python train.py --num_hidden_layers=12 --head_dim=64 --learning_rate=0.00977 --lr_head=0.00722 --decay_shape="linear" --batch_tokens=65536 --max_steps=7177 --dataset="wikipedia_en"
MLP neurons of a small language model. Each row is named by its layer, matrix (up: input weights; down: output weights) and neuron, and shows model dimensions 96-223. Each number is 128 + 32 x the weight over its row's rms, rounded and kept within 0 to 255. Numbers have three digits each.
Before each neuron's rows, "fires after" lists the tokens most often just before its 100 highest values on Wikipedia text that the model never trained on.

fires after: " the", " |", ".", " a", " The", "|"
L3.up8:149132129135134112139167164181129148186148130137137135162109130141147141106094120088198134103117153085148103144118105144097105171114139107102189060097124173146124153116161175121122128108105069059110112131074084146160134141153092125126100112160104196123123178153086136132184072143123142078080141127138079135152083154129140165127157094125166136135162082157074119150150150082135126071119
L3.down8:166105109073100130175141133101056124093104113178104136170121109071148154121104163077173107165122217152133114092151162055096151106170140125092143156079153165123126140130114139123107093106182139090128135123121100106071106124203133110129149128133120126112108072047124138162086111137110154149216140142094093139151141164097135144086152132144086146087142204161085130134106109140151090083102

fires after: " |", " M", " A", " m", "omen", " on"
L8.up1789:112134121131114110110088155146154120102147144135146096155076127126094150157097175099132140156135154103145081155132122098136130090119159092045092127189134130176159149094142126146120140150079145064130171132119108165128167185154131154138207053146126126165123138122113158151146129046113051114168199136127105142107166184050131150170224107089169120103184072146135101114109136096090144105153
L8.down1789:139105098121176106136138167135165128131189118131128151121152125117104103073182078076137090135160150123124152158116180128135095141102083092115082189068091116185132135121128100075165159129225103127107109093091165132128065141138067156163137168128102099180145113092086165124086145139131140190120173119213109099077094120076144150097111154105197107102133120082152086109122118113106130136126

fires after: " |", " m", " t", " ", " T", " to"
L5.up15:112124167092104107138122125181163077118139109170164132161166090106101131086173149132125153162090153126105099084085078070136197124080118111119105149126122159110110201139163151121103093176107118181085132167101106185138141115151085163159155108107118081164157116078146140093095145133087146130118169135152173172145171125135096183132160147085181118115132111113173106152124101175117109188153
L5.down15:134158141166139140077121192063189177091129114157119209095115151162170097169066154134067119120113120139139145102157132196185088124159097162160174101096139141146136105145116082114125141126144107145124087131122085104133067134127156117114095135150134148114115157088108140111177097143105089150139081109152071206123125121189049120148100072119037100073145063129163104181169132132105100118148

fires after: " W", " w", "il", " f", "ail", " F"
L5.up447:111107135105126066142084142152119103144156179142143116097203104133110125108095134106093122159143194140106132133089156206129117164088175082176099108098118101133166107190181137130181042144126125121126120130169158114112146135099075127126117096085153151136131148108034128196127132136123138120104130209129044139140121111145073157115149123138145130130128131084071152092151145157117095119135
L5.down447:130100127143136137114131108140155124115162176146143063077136149074096160072181155135139122171128128157146107068168108098095163102180168194114153168107153149123117092147148162147109132147104184161129178078101103132092125113144172140131132117171104118159130084175111127132163108132114148112167042178128185052135117123152122107108140108180139140166133129103139115158153122113111123100123

fires after: " p", "op", " P", " conf", " cont", "P"
L3.up705:124132146102154155117148139118111134142114162184151172065173148210118184171108088237097142134143118113138079121110101140120153120113164097052152154144254154067134161155156129140141181161141108151099124084086202172097114148136083160144103132149157126101148159084170085248120161165148181124148103160124108156148145074108149105151094151188135130073147079120085091110111040114130090053086
L3.down705:189130157111143059175106134121177116168109130164090106162142145128117088128124067111086124133074116140130188087099134076126103074167117117118124074104152145157110099133139173163118120096201075178160163141160095050067082113120126142128120099115121096171159132105066128101106133159128123166129087085189121161130125110175137134091161134118122106162124109052094166122112071067087119116132

fires after: " t", " T", " B", "w", "T", " W"
L3.up101:166076096117166132117119187122138144128133130189209144128104090142150120164147095162115145163121149150150115128129076101147123133119121109165136096104113092136127172145173164106103146093115069132032068140120135132119072093148115203140086112100158132146143112128118084145099088131091134153134175148064130179133122067150100166119142155150148142158071138097135102120106162136117164094112
L3.down101:074159172144162120103178100151124152142122160096136130074145093129121128137140155152171169168123131153122089130200080104140163139157074090163105117069123076080090162089115089168139114072110130111129138114093154182160166139097092105126077135141165099166096114137117146157137131106127131151118169122098161170162081091132091170108093109125112129143112170074145140094115169190097109111104

fires after: " P", " d", "l", " l", " con", " p"
L3.up1078:132145122126071158091131131142117139091121127184126142083062212121119114192131169164146107083164150134146122097087120177146130150127146162132121100142126182138119210162106185169121135163072098122168120150072145139073174103166134184179125151187112123159117082065134181139169113092154129089169068153066109135168133111164177127119104186095083122170138117159151067130147101115129107070122
L3.down1078:071077114139117134094153067110215130179117131147116175101152087112121187145105152062153061156094112134116076144105122129163097185128125175114136166192092141103160123161023130092170050163098115144130072132098132131120114136089117114110089113164081147138126117134118141098131187124053091177109067094158124129050131101104141150132163149169104100115133157075098173038113115140101089149145

fires after: " b", " sp", " B", " p", " M", " P"
L3.up1233:118129175151145141160087131102133157140099108165156115131139169103079159088104132079081106135110105151080112138060105129102148117156142137111166165185097110099155154141165166218123178161161117107122140128085103115123151121140184174093139109203204113106139114090135100156104083113078114151135058101110126146143182091125108124110099172142233112160110153122129127100151138131157109113077
L3.down1233:153106135105142124142193132078104126114152105099140095135159096100127088181097071105142177099057182185126147137147114103119110160104067081168159064117198119099165153150081115121180118095147168090161105110103126176123097146138108127118117135123108095095160121159091166169089140125163120109136116158123096128097083123121077097153142110175113092130088132117122101129139146081144154174120

fires after: " V", " T", " t", " G", " g", " K"
L3.up880:108081071150112060087101119165123166122104090208136126159111098095153126115096133092156142158139144123151128107129178117163134168159144130145102094145077146151149092090169077205086124130120065154173121143095137086167139134068148058163122134134072110155160160157134125110167138066111170115140109107081164158099128131149159045131120089097135147119114182104161056088089090178131098126155
L3.down880:091052143143107073110180120158156121142101132132155132123122082092192160155098114111184136173079125154115097117127133154126105128184065115169091140115146091115152113073183152149107105146131106124154168102147161062078135134102137139137113087134152142153132147143098113172095144132124100073174077177133113123103136117120130095093099122076074136157154122106178158153110132113166107167128

fires after: "\n", " |", " of"
L5.up1196:172173180165116182124109089103120104093056110070118139134101070111064125141147088166166146108120111129111128129125111076121138102125165153119088166130134153128137203120101165123093062116146086145135106133197116137125142156123184172113103157091142093140045096109130160121129078090204115108121154072160112082105120121148125119139154128135112120169171134134191177128146135096124131140090
L5.down1196:136125155134130130135153135103200184126107193148062121103168138119163105098126156085104150086215169121063149073160124184129078094135136117104141116150173150102053172152126129131145128130124114095122151174122097115108164100133098071121133132187133148154124212145206141188148135148096142155098098131094110119129145118123151113017096133166131096057149141155154070182118103090119122102154

fires after: "h", " Y", " ab", "d", "very", "ad"
L5.up1523:110143089160136145161140138100104136077173118070082113134109096165138140081148054171111129114154123132080112176124102199144122142133111126153082182138135079115112126144203236070169125083173153175113105115145105156122129093118118167145175133111127159116130187162096137125123128182201077101120190083164118148068154132130098130144141112110106087124102129128120116138138081146161130139114
L5.down1523:143109179093138087083130161137135156191099091203113136132150142120122156065099140136114142147092107151151157147111124135107226085110134119156241201053106101110111089091119113131105155132116090096104112103091152057120117161118078151117170149141086074150123134150164070140118165090125156134137146139133155161118118093094142195133129120188133145069097058051188131163145111176096132108115

fires after: " A", " M", " H", "A", " e", " h"
L5.up862:116098197147123131126136119167128154116143167138086106116141126124102092088108108110142128147155144142087101113155114148184113166112136091156184162146107093191114110139117124148135113099103126162071151088141191119143127148061141083119161114184133102181113112133084114145134130163146185169105160069137159177082138089145119108195148136147148136145148117083155104092117119168144142077158
L5.down862:110086153126142158159100109157063156093187180131150161095123165145065184117141039108176136108141132145085154124148075095143101052158104097072137126118129101092100140132119118179087138156134163125152105166165104138096134150110111156127159111079136127134067115067073175039088070094102131114127186115158120134121131186094146109144089142157156129169118102094137118154095172091098116105159

fires after: " so", "o", "u", " profess", "fess", "i"
L5.up1227:125102106120203113166118085153110086139142136129149095150158170123140107067104079238124170152139123188094114088105138097120170119147162108100151135164131123149175129089101139096090114096141083134125090169210159144104131108169111122110157109078112096080089141176075065144117167188109119159128159221125156130146113104125102157144120164123134090118156139179116081195161097152177084171154
L5.down1227:171138121115084162089167117114118140181122255115103142089116163100089128092108065157095101126149115119053142109086117066134144129170114145097154156059097063118137133129132097163158155101159111110120116132110124098158137150066146180130140106148119151082158191131084182108126146085152187183076154152117159154111091089083186085146135117105117102176118108034099107156163124119137108150096

fires after: "h", "w", "b", " w", " j", " f"
L5.up884:154150150115123142106134144170153163134139139069115074164118107176076149165172095142081086130154153166182162123143125112087063136129135094096144114081112102179090105135106156096175189149080132085113105134209137117137141098111130132174034143183091167100181114086075090138107130083162145142103073105096157123102115141114134166128122106153167115144119089157154129137110058066108088143139
L5.down884:104154141193165061152151160116116104166125114129089117172141134145122125185119107162106079117079114106142119136126142110026138087151158098076174178117159117138093137086142155148118123124114114071097150100133102109129100220128114122126116142089065111157117176135121197155107116177137116084093140148150201099078076146106146120148169126159084120140093136127117154116186180158182142132151

fires after: "\n", "B"
L3.up222:194122123141142167119151073128108130196175143175117110130123141144129139102105094142136122117116145148157104132077152179125164150085150165136115080087094095130131114144119062151077107109141064086132090156158107092108122144099158121113153133105164108167056148104160112132121126110191162127187136053194140106182142139150180151104112123113162109135193084137112142078094131115131139133062
L3.down222:096120138105196144143126122151123147135138121152121104142141106130143140059132154149115143093155142123105095156156112093186139174097075105109156105121131125115121065129061117103097074078145136105170107126167148177067147198127109064063151137119120086143216129110175105161113133086148136187122184097101151150119142103071195184110070111124153147083047168138122133134147170147142157157082

fires after: " s", " C", "g", " t", "c", " f"
L5.up952:121110065111166068129096094120140089117171143158057125163186134119132094125175087079154153053115157158159114156090112120162099099065119100115166081170094164171151080175096150140158133091131140145054175108132121131115073141144067137093109167094183176138108126154115133213120156091133104180081110154131129091155192137123130152134144137129133137201087115079161152082131136149135038098139
L5.down952:167190098184114103064125167172179154095138118160069113104108159160118126080143123097054139112113159168091124122100118110123129164149159169150197105113103133173106117126135171153166123200164130145109087151098117130119110150115157120104181179078128054124116157115154127103141153149145167109135088159096177183129110140133137142164080115140119140169121142129134075089085154142155085102066

fires after: " A", " a", " G", " g", " ent", "ot"
L8.up774:143151115098125087130122148109122145146128124186088112131167150198182160147156163093119099195137112139174132129090096191190133180143140115168136152184127127074160138145114144196086184117101097165120167165113103120157133117100149031095100058170153151208093106106086135087082102067121109083109097198088153147124128146139107150139131097097128103121115108151141108096126144097108196091159
L8.down774:160098138114143105159121147080077137088109104100166170221169096111116114141143103151159103113174133071103057140166117172130099137107130110092137111142131098113169146165135083113130073169125129060097186241104146154144158090117098113099113168167115117122115099121142139090184086137199117146143120122094079124085143174135107127069119121086064141114080133128137132103145108146072117158117

fires after: " f", " w", "r", " F", " ref"
L3.up106:109148133100127118155135152172138176128139144086181064181141126132131113200179144140091168148112177166180131115172111163134119139081148136090137159119083107141107123136120143091139091164174147095129113099125140087146131110076085112149142117089154134092137121093096123137123172162154167116106129145103153184117059135151132168156161117116091108139092106054135164137121141063134131114146
L3.down106:137095096080115131132172135109101133173081165076121088136142155199153157112103066120130172125094172156097114101063119099137148153150102130130045111121111136068116197104192088203109076129135123151142098139109078122184105123131144141113109099095130169171186116070137109141120093160120128155132122147145164147137083102151105079139170152211112127121143155100088108130111157094164092111099

fires after: " B", " b", "1", " Bar", ",", " Br"
L5.up1181:139115109128151152080111145138078111162097145146063125122132127125140120154091097166137142165143138105131117139113063138162092139129166155149120166114102111129085161158134139118132120158154144129180135119105194145121082132112135190201107180147104186149149127143151133137135092112148116139210079138100109142138156122075162114122128127130133145100116094131194160082163125159163121133119
L5.down1181:161148145134130110112120125117094073091116115118126140161136132186081165087086144124129148149100119152167153101123140138165129104084116097123046118079135134112074136135125097113131132138152074130132113104113122146135090155089129100155111071131119131175139132149145135100122026115130099107152177124096142126152130099117124134180177145131126095167162137154126123064110150100146087104121

fires after: " s", " S", " ", "S", " h"
L3.up1720:088168099133125155090086208100110123166058129183155141153077129076152077189155150074137146163099158146118163130075140087124115119133131150147161088140125080143090119118090120147143130084113153123196057136117145183140146152098150152158096072166074120107141129071145071134154088162149146112112125168139079150150091082115140149139110106168121107199139144158111150159152143072107128089089
L3.down1720:130130150144182180129157100161170120117112218150146065117168121084125123084120102135122122140141147164114096133122049109161074105112104132119107135092118138166129134102137104128131101126173132144118124084142101097109136209119108118084182164149118162135091175105117125159125182101105148148087094147144160137140162147108159171113113105075076081165161114168167153088147107098159092120089

fires after: " N", " h", " H", " T", " S", "T"
L3.up1523:119059217199082093116086118181141170079155142139138137153161181144089109135145186130134139155118075149098121191151129125161149117149096020151125100175128102123098128112109174143148123079126107144109101133128124155084100170101157090148140159085132160081083111144101166123107195136160098138140188118111086168151195101155127151121133131166199115153155098108107140136102124103130129138180
L3.down1523:147124137140103153118127144083173133093152102137108086131107102134134130082201106110188147138103110140152167115127154188141095156129158072168169111128122112157143085141125074122136126095143182132161159127148176077067157152165162118192082085134082101094119117052130157117131108132098098151120079132161137133097060155106075167150122158126099086067119154173108116126153081111109092091091

fires after: ",", " 186", "6,", "7,", "s,", "3,"
L3.up794:100064074157097103127112102116149095130095147085135143137127107091076149083146106145094125190178056150101213086118121169096161146106116173092196169134118103135103155136101080106176204135065148080149127131107141181103159144103134085124132131080108092113119103138117094111143115128183145137136144104137099114101161135107093115151139138158155133146145160147110083042135189190107089075126
L3.down794:141152097127149116071126137142120149078076137086185101140129144129161076136115142120147173149074096133184113069143117104138131116090186107154121104143094164048078150144097088064164124122127069130091176176123150136125139070079122140178077142164144106100138178102126117168127126150130123155087092144101145104111124125142122163112126144134081123106157156082167114145093157120122131171137

fires after: " the", " The", " his", " United", " bro", " Sup"
L3.up671:142143128088110143097142118146129118160174110127175096136177098071159157112132110081175131106105142118156098063151158153085135107116117109137148106100120116148091085119108157126127133087093130074127106149124184132168127082098180123146119091192084160060084212119149083128155145153151099126175115055103102099107118162109117117133168121147119111127175150135133114136068189132131133129173
L3.down671:189088161159148098134112131110112200141106105132055124114111106160103111177103166092111140152119141143077135160095143103166090203150163184102109158129131150181139080121101096134167136127059129154117164109165090125117119194175120110130113185070092124204146130112181141151150115161092166082070164172085116133115192064197175128079044152074111179155100135107152132166160074106154132198110

fires after: " sim", " s", " str", "c", " n", " S"
L5.up1743:145126085137168076137111102159124135138125187127142126175127139112121138146156142123145142074130148111099125132129091098137105151131103142126086032197129104136093124131147148143075092108135112095088065112103120170088135148157105082104122138071140114143118081223161113160116106110201097164092097119096110110101154122138103156147166120117172116118133125128168158100127118149077195200125
L5.down1743:129122095160140168132057124030131118113170074125073147111126139093128099099129108141131113144184124145152147103125143091141132133164108188135217155163150081126165110150058099174137129190139121165120128100111140147154115124089124154145122098080133178136131109095105090111112144176088133110106132116126137153153111168131114164081144142138132172127128075162094114153132112125184099151114

fires after: " l", " f", " B", " N", " P", " C"
L3.up1323:087105120147104154068102159137118172113146164140079185136111139117157162130141119044050131139158157128109117090121153136097065126103142132120125154118120141161097115074144098154017132139168080186136146152146140126092142136111122188052179157145118084172118177134180161144128127100148114136079124150075090151169163149129137147182177164128120077153094073170110108098111180120141129055085
L3.down1323:116154126141146190122150137141157116136121127138128060079183076128145140166103154102129109084125109130116121107170113124121144188131161166174099135101197089191100145095116081069111112116099169110128139161100060106144122160111120130171156115156141131130095044177142130085155113186180138095155170150127136139135089128137122069128146101121073125165080105107118201098117116118172141121175

fires after: "o", "u", "ay", "h", "a", "i"
L5.up1438:226121114126134126072151144122158199084094090130132144130126189103118075096055120093114140110170099166139166142069106175127165135166144079194143157165166084182118166118118157078141154098131142102104090142210098196162148111115136182158157083086165108137050109077138138126105125164140124150135097131134080148149079138130109137092108155133073117093165117105157113153125110135144127151175
L5.down1438:090145130127128135153105106114117081148141144149094060134156125111145161125171102083142109165124081082117176136140105131096119116123154166069150113134138097157064108104113207097109128124099158174197147130157159092111126152142116147117056090100097134115131088106202081129155155087118088122183130146143213138133149102162145114112107173183062107181179111128140121106104146106107136116105

fires after: " B", " M", " K", "W"
L3.up962:143112093124113122096118112164175142154121120154101128104165112106108140160057142087143176131146135137139150110080179122107132141114138077151186103174102144128119085212146157197094172083123085115123130170115145101139160084153159159172125109155131173084121085118113112137098119128160114180178105086175164147152123103091134152079160109122125139180117115076133069091140141133080155091160
L3.down962:116100104104134120087121111098096147146038130135170137107113126100115150141122225119176108169202132125133128115168108120132079143108146168113133100079180146127149141102092113137155087128138128121106122132108154095118147166122098097062136130182150122129170125134110080023103145122111164160091179109148056105081137159172150185150140146098119152105109120079179129105059115127136107073132

fires after: "\n"
L5.up1021:138138145119179110211112156188168104221084152119067115190153120140116111067070164147128081166137125138091088152111175139151162252107109165054036137084111079087170139137186115145157085121128143100070094114146088087154165114087113143118166152129128169141109119136172096189118107094162102159075144141153133169189113108112196199148143105133149189196113109167102094112150072093154095128149
L5.down1021:129102112118121140119157160138066153145162153137184158058168146149139089160130105166155172131112132151104100139153174090110122122109124107157172127170105158149109115135152191100147160134154075189120100152093144140164114150120135108196086115091072127101091163087086130071202136106144134105184123142127143164104191152152182141137110189115169143197091117179114165134090102113125144129075

fires after: "\n", " |", " Party", "os"
L5.up1075:110122142158163139124103113101120102119114097100092126130095105160120111141101114186117098101128084165093099157120108132156154196183094108112146119136096073118112163096121130146110145120140066070124122171091149162116131141127134130084078173164112144101150174183125147133118119075134069157068108099149151089198189161132150166079136117150164168156146112153081116091096114119136180072199
L5.down1075:088144077110122109197151127106140126140158157108131119155148125158089141138125122111147156150076160065122080135137144117081112115150223125153064127174178136091128118148109113107032096156153100209207093115153125191086138154173138128127164113141151131186158144089088115176110146084077123099106130096079152102150155175111092089115126144067149115131110158152105119120126123124082156122127

fires after: " S", " University", "S", " E"
L3.up1470:128153098194145189109108102179107121171129112127086161160120151062147117078102149144162151114087121129127131159142172113122151116118112106210170121102161108131088148137135126145157130154084138197124135075184119142145120142158105150136102110111123156124145110098126093142172095165153085190183097142152133144085101110093124153111121163187143138096132177139093090095162111121111203178065
L3.down1470:092061119159172138141129170069194100162134094167137132111156208109073108168134110106116140119111118079138104151135133117082210177127096128070115117139120174142122146086138140136093174089145073104174130178063127078131105120124121063042146114119095104111101120191165109111165164067086133152131124108184150081078137116131172131089115128073099138130124082148100160118122180080111072087139

fires after: " D", " d", " B", " b", "d"
L5.up440:118180169154148066078104120110132194173127121100201111100133141124095140113058158097182156192094140170117104108095166092067102097154116097174104144158074120124110133135119152137113129138187109147134090149087109152098157102154159186152171153160126155115118096119142096109116103135128106146110037159132096184148197164155101128115111161118141158092069097147096118145120158135122066129154
L5.down440:138149152138123153157111124242137099167144101186083102066119121224112136124150124090091133128129094194115158147117160124179119166205154120134134139082156104098113221081071123158136076120095168139152128086157025109154081141072168095153064070153122078176104143112090145107112119139149162095143144120112127137131132120095129112180138124108134142151128117133128165110073080162102069149114

fires after: "\n"
L3.up1171:174121132148138137149142116101139177150166104148125135100124131095087121069100166133152080160158108062140103113104157144112119145113125173173066089151123121144164151101148112131134146139132107083133138132128116183137177156111148139094145106158147132130154148078071126144074138150184124076134096100132154158090163158183142159179103177076146137121136159161123152115114097102115145183180
L3.down1171:147106193165178036141126136146136154124144123157140138083132156086153049182110135124161100134161093123111136121179124119126167135127175129112059098138121101150127132135126084072107129138123115127193079088159123171115147104111138170126138134117067175096176157108130083083155101101177116110156179105110099163076186178205151125110146134140127097144108163153183163178083164167094151078112

fires after: " C", " c", " l", " qu", " re"
L5.up1868:118099151093138103129099145078156179150116125116080129102123128112121124156119169063064070114090155120110104165127135174102175176146168099079107138132189160162133118110106166100120126174155157144081085141158123157102132187162086185118127109145160112164145150077108163118169080106119124084090151089088152165136085134179103103138130116166156105097123134096165056147186121125120093142149
L5.down1868:155191077085148131121158119150131087158170068109166100145107149092158144103087079126183141175110087126133118127085125116133047157187036106160104141097114161084092085151130126106046127149096145141152144131146122145139128102140112084150115066120030093112120211174125136108123184150164148168087132084147128124109105155170143123152084147126142189083107097069138098074072139113171169071119

fires after: "ans", "d", "h", " Dav", "k", " Sm"
L3.up932:141129112163056149121093119138079181165128128131133139080072123146100163121164094125146133166102088015122083143074096126161145156135123107170122148123166080169138123208151144095131174135183049178135075096059117103157165056150159094124092101137092160130131115151094166153134116156113097059124127120147106174138121094110053159135127183097107148113119111179149176176128128167121143161158
L3.down932:093131072108188103119067143088156113108087137118144136168097159151150092184115106114130126083116147158113171079144148080112174116139129121130162098107138142140166122166206141180144140170154118114155179096156152099146064151114123143095118130166124124089101097104146115076131107174096105127180137110140107104166136158127164191118182152107175131148142085138114130099145106136165111137113

fires after: " b", " w", "v", "ra", " p"
L3.up268:103159160173104148150146138149087155159085140115101115062201157175103142065137140153096171183121155156208105121135136172142137158145147152150107133131138097089169115129163095111121151133176120141052145153138121103145071122122131120137138111136157114120137135155132117110108069103119128155128093119143147112144110120168111150170086112115205110128106109116113143150171095178117104115084
L3.down268:162164115127143147107072071102069090094144130157111080204100119087133101147181093219069156114090069152087093131137191127137147085152121156109172064109131087105143118074159117142111076090121165145163138118179152165131091131124157157157153086159125093092134102113131148215137137141137147127102130108110137149094168142096108091088085161120113083081145124121100113086141107163175102131112

fires after: " (", " Ch", " p", " P", "P"
L3.up902:157067096135136070159169175199147140111112115140076181146116140177111122169149119084104176182094149087119051111078118131150164055102109103130172119152136176178128128109142149143087135133156092148061094117159106110102160087098144174075136195192037125147114108088109126141109131107097122145135119112135104153120102089174124219143161116165169100156156160107144093151156117071147131116133
L3.down902:101187096087071083119070131135099165126113119156121121134057110174144125108163135209150152080132121116117094098134064098159114146151128182128106063140135080170095192049136091159171115167123127087108102122137113112144071169062187107152145116129161119193120156078102117151155116120139167162130097123084171128158096099098097132163124135156097060083114121105137143144121122155106152144160

fires after: " H", " w", " c", "h", " wh", " C"
L3.up669:105139139127104168161132148171135121180174101105103138150164099087106091086153096083181149139134108131156125117111163133136064158120115143080112115151125105152114079182132149105121209150177143128133080132078140161107158134097143127167174094166099105066108206122125110122089106117117144148112165145105149179096112113128108171117116118097104124093121164105116079150124141157046141094149
L3.down669:129161128142123133098097127104147137136102166175134104110104101146068129114107133120110094124163159153168092071169134119104194121111129205151130072168130100109125144202113125169097079137075142099085135130122090085135121119131143148141152176112100080121109173079145143169132158066118134094059142134165129104126132125141139195129158037156142120126160167139102126100168116108122140079057

fires after: " I", " ", "A", " V", " A", " Ind"
L3.up1623:099129151150109124178086111160148167128136099133064117154139084159064117051102129054144103116189122159159152109166139119108145109103124063207133119098110136184084101140126127108170067139145091189109159129090125130175080144058114133068125149180154154140146104122119143146118155149151143124157169106122107145150177105118161108120165140107120179103136172173089109123120183089080184056162
L3.down1623:107109100170117158079182173086171152069102141128134096101116083131113110154151132091179161113113092149174142123162135134114165149090157105182109161130142122098105105167049165099120108157136145082150136134141163125102065120042139132098087162134134141155118133134071134054136167111090126130120102097163108108115098161098092101104126119146107108090102093158036075127123105107176136111153

fires after: " p", " P", "P", "==P"
L3.up1158:096166105131128116107144146142145144116073092172117136099135107153066134121212123084156098091142163099151160176099151128131189130035093110135154066125116115097129077051170142174113122118130132175148128151146140119070117149121086136138157184185154112205082175085176078185084106141079122074085094182163149111181112154144143179099096114172154164127138135161180164095148152063120136088095
L3.down1158:090089197102111107166152072067142132156130115078094058130134175155163072146157137159099128149135135067213107168118154104159123152144177136118077109114139163077195119100082077101151159151180172097108142086156138094116125090111151103114185061118118139084149137115138133102097132141127149092133131146124153175176085106124128128174156118149107116079119146135155152085101135122157096133127

fires after: ",", ":", "s,"
L3.up193:093129100090171110092114147143096163180107177133106182114088098148103121157099111164089134092119106142121155091055116091115136167135135117173112124141143121123152118138064092122146075176086132147140107074132145215088167131131115115062119146167103079158096109173095135098093098121147120172147079168103084075165116126097145124114106134134111152091113157165140096087148176189129105146139
L3.down193:141170133108190112179152112178169137107131151113149125154163107116120136105144170103135117149103092106069103102141110127182146108109185094109147112127163145107174084117111132072147131111117076147074124177128135049144131095167103101096117165138117153114126163099093081155122128166131145140158151196088128199146103120182151132068173160124121154175122149064148134119118065110102110108149

fires after: " S", "m", "S", " h", "'", " H"
L3.up1275:161134154055119114180111065132101139117102154122059089129102130111108101096099152102150090143145123092040126115144113104160194121127161136106165170098100099140133159137126171162193114155145144147153124139110130120171172135048112130125115064202118143094123100144130129084121136178136089148128093166143112146088100060092085122130109116138186131124114193122086160148080119150176110118143
L3.down1275:155084139122122069115092160082129059142106111089123126122119171195136134129141159165105155083108154102186146099133137133095121149171184153157087131141137185109085081128076171134128123169108168110114106158119125098175110102159128129127149094091061093176113123097154176133091118066167206109085186082156192173165118168136155106164123174198152140205111119191111119096093190163119153114124

fires after: " C", " c", " f", "av", " F", " the"
L5.up1072:090046125163088160085089087097157145161124126130072113127121107137180101128185080046125087151150128138155083081102127139121089207107108126097139138182185071105195097107107162116039169113153161170075102099170152140078148153161095165140139109101123068076099148154175103109058124098166129110103119159136145197141135090152090129051123137186152125098143097078146143163111106162194064113103
L5.down1072:157093154141132096089138151140141049128131124180120184123137099139186152142101105135090169103121142134151085160138184101157100078113134111129141110123143117070124149123063131137086149131119068130135170152152175125180115098190081162129136123120125110112145182181056152141139111172168149083129112144160132135078097135157101170121171087131088108120151116125141146067059123123132160132112

fires after: "\n", " =", " e", " is", "E"
L3.up283:140112089142151194104145034120125172139140086135164144165166152073141148112083116164130133163170174134121150111127131121132063138155121103079131115105182109160126109152177092197136182102093133103140133165093121145151100161090163119075123093102118107165107123132124200167193112110114150134088118064150168147169142128211154115138158112151156107116150109144165169100196190131195123149101
L3.down283:162111185073118117120191128143176156102149111064115110103145179131116103086125112133094072069126143158102067139130165131051155097091158117123083145113120131120134101146126097115089092160128152106142110165127161104139108179176139138162161112106116095191097098076158103158147149107092140113142180135106107119146196174154135137116115121110120164134165142117157199096089126101159108101107

fires after: " P", "p", " con", " Con", " Re"
L3.up442:180134117096135118180130152106108108118129120181099148057118119127143140179163159164171112087154166143108146188164117151185114107111165113138122114134136170069127116112080160177170112114124052042082144181069096079152126144162149205125090126140133162123166128120087168168138122124120082153182166122119104052111144091159167083085069154098132069107116134063165132146144142143120135131133
L3.down442:105123087132144148155093133124172113129147105145138135136131145092101097183136107133121092138103129199136161088156152169104144125193104145151142120111114171121187154088121112166110097139075119107130081127136122157150161074141141062170182107142121117152079131086108105171116142063144108132129108113118171100147110138085157097227151135126141114158172089117099134081095172091152047086087

fires after: "\n", " a", " G", " A", "i-", "="
L5.up985:137124127109089143128129113200091124159108124146071115066122116160115085123183111167143148116085115104122161126108164111197085166089150111123133130108114112135144107133129160142098135056069131166124154114112201160146141103078150137144142150124160096168164128105121109129150127210145107109149114172185171155166166133091150144111062116172148115182161136103149152158077184147153177113123
L5.down985:073133071169118148152092141151154145125140134091120100080118127105108190139104187082127128099157118053053105185095146162172117129162129171108154185133062111069150168149125138110101149153084130090171170145097166102200106135159143092101103116085090159158093143137170083142121118106136119114138091165183119158156167100127156142113079136148140144114121150153183083031152075092143111131131